{
  "num_hidden_layers": 8,
  "head_dim": 32,
  "tie_word_embeddings": true,
  "parallel_block": false,
  "init_std_qkv": 0.0206,
  "beta2": 0.95,
  "max_grad_norm": 2.0,
  "batch_tokens": [65536, 131072, 262144],
  "train_tokens": 728000000
}
MLP neurons of a small language model. Each row is named by its layer, matrix (up: input weights) and neuron, and shows model dimensions 192-287. Each number is 128 + 24 x the weight over its row's rms, rounded and kept within 0 to 255. Numbers have three digits each.
Before each neuron's rows, "fires on" lists the tokens most often at its 100 highest values on Wikipedia text that the model never trained on.

fires on: "ar", "par", " As", "or", "te", "ter"
L2.up1052:107107140117120159145114132109137144092127128130169172158117118126086162114118119084158125141122095138121185116161056115118138167131097103170127124102133150133120118119123097137134163102120148112126139159110098128122147153150141146166110097170144106126121127128084096101123097145087130133

fires on: "s", "ly", "y", "n", "re", "ed"
L2.up1022:153149182139111118108128128119106145110180110122165146170158138124115133123149147142101110135140135124168123182176106163077102135113142144143123121167094203121145097144081106124185135135085097107145141111163148126135125122157133158119141105134135111127148130119143139117131131103106136139

fires on: " |", ".", "fe", " did", "ke", "ion"
L2.up160:105114137115127120068120103153117121118159117123143112085135137128156108136138143109142140109129118108129118111119130144097131125148094121138063080168118144117137135133097139081186175145108151136134108128133123151135168182127122114095116138122147121136134117115154094118145112114145112120

fires on: "-", " A", "D", "–1", "–"
L2.up294:119087163127123104119139157148143154099128124165130150160086122104096115117135130074074126153088079156101123138117092134104135149114092093140115104109112148118182125136110121135165118117095094130088139105129126117127113107139126135104083105142166082135106128138074089116101162110101128118

fires on: " of", " and", "-", "ist", "."
L2.up496:131128133170127175141124118143104123113109107132128156172118143119101136123138167134108126156118116122163124147142058148080118175126083133128147142135153117132161139132100132135129177136146135089132192212129118109147096118092143174119147108129130126130093142142090066109122112154104138149

fires on: " L", " four", " two"
L2.up1012:137115097149115126122140163145141114146186127130124169117178153141120098136110130152175161107150134110137080104116137156129177087114154110185114119128128145125102117181140130117095114151114058173127137114157169101156172132165148136154097135113069140094140133134094116123136116126085153124

fires on: "ted", "ated", "ved", "red", "val", "ed"
L2.up1154:161105112136143167115155093123132119134124132141144138099157139111122098113127106104150105131097132161149111158106124121105122094123121102098146136198159088096131140141105151176128174134122136122111078137137139085070119140131141129151127107148125187116130127093133093091070127175102112134

fires on: "en", " of", "lo", "an", "u", "et"
L2.up306:155135139144127165143133166161116111088118106180170138164117114122080111116128129125134137129110114101118155096136153102117143124117156171120145139173095120118150171147132074155181135123153138111125156140084151117132116110108128157101173073151121127127106117120139149110118137145151149165

fires on: "."
L2.up1041:123116140171085121149124103103110168113167139138164136156116113075131124136150158122093109132090121098104118134121109139096123120166100133093129141112168139124175125119187129123095160143148129131092124167110158127114129115130136175103120119171147109145130120124117114105122125110066110182

fires on: "a", " of", " it", " 2024", " be", "d"
L2.up264:145122109072118117118143132160101086117128135121127095113099116120120121125147127108129100128064102124145144138153182132135152090152133145139152126144043089122132124161150158105087086140137113137188115094105144143146154130125137122093121113110151122142169097121107141119094131119107129104

fires on: " |", "-", "–", "I", "A", "N"
L2.up69:095132191117129117105134124125139114111136104124150173159119151117059108116106140111130123157117113100141133089147081104091150165128162121115113115131121152078122145104141136131178096143119138114111115145099122138109126122116131124115131119180121096137127128136147109118123123121105117134

fires on: "ed", "and", ".", "id", "ad", "ud"
L2.up7:161135104167136151111112128138130090096145119139129172110163105124129145127148107141129151172090170071159182117116131142144111134111105172080092115171112145133124151154077138131189120113124121144116118160135143164107153164118124115095157117149110117127119088126117112112102111117126118150

fires on: "re", "ver", "ation", "n", "d"
L2.up1353:097135154098136125153125138137060128149158071094132172119139118127125121129121139122176138110172133138112125171198060155116111146149108162103108133153116150131147086080106101098156147161099105140166103110114159107144112136139135126143139137127134103095120149150104150126126123107105097132

fires on: " for", "ch", " L", " which", "1", " "
L2.up761:144123128152094100154106109118127091133126152144111134117132105128136137120116120160140074153122110068195120144121091084135159092111137097149111083107166150083164134179154109130118162136160103131124136127157138121083160116145142114179112131111103157095129137120076156105121095165114101162

fires on: ",", "h", "ch", "mer", " and"
L2.up636:146096089133152158089118162128111115100168142122155113128097150111111151132166088132146101120079122142159131104193130134078096114129141154117128101124094133105144116080108132143145130126152152139089106177107130136125144098116144142113131117154127150145131123134080103125109114079124117153

fires on: " of", " by", "a", "1", " the", " with"
L2.up819:160078103051142133134118146104090142120141133134124074128131128098131152118078145121120095154094111119161095104154161103148148091134188095123145143154111109117161107148169162100097101132141076107134107121151127127136162138126127148137146113148117122095096137134138132121117114129135151172

fires on: "ce", "com", " School", " due", "ch"
L2.up1257:155131167146131144133169080098145140088130157153135108159133141110125135123175109162115130140153192127120094159137134140117077101125118115088129082114068131163159063143162162123171192104112100142131185141170120152138153118155140130100115125143132126130121090125110130122135142139115124081

fires on: "as", "ke", " At", "en", "ing", "on"
L2.up926:136108133159139136131143108155104127111125171136103103136106068117142151111097109107114114077102146112128137151143138094118143097108140144126150136142134184127130130126179164137143106145195111114084118080102150106120096141118134118152187114105118147119121126106134171121078135133114127122

fires on: ".", "fe", "After", " However", ","
L2.up1544:101124148111081092128128102128171172142178157138149110141139154137177102138151130131107106109174126120135121126107126153132176125159142097116115143138102141153155108103100154089145126136103117127160132137109172171136146162122153162127120107163123105117119116127125124152117134110122086092

fires on: ".", "ly", "'"
L2.up1655:124086144142119128111119117108111146090156103131153118178135113098128122131142157127090123157086110100133155091140096131111106115137123123066116121114138141128181146109167132122140158135121126086123123150161139163101134107140146182092112107160151096149094120126119118103123128144089104140

fires on: " to", "ed", " For", " by", "red", " that"
L2.up375:136139094150090153120125118120121081120148090160099124175141112123076121116122134132112122145123102118149098148081142128119118104117131072104123116160170170149140124138123170107119162132158100139113123167163139122113121147151121172126155120151135157096136102111121100090116109118055109185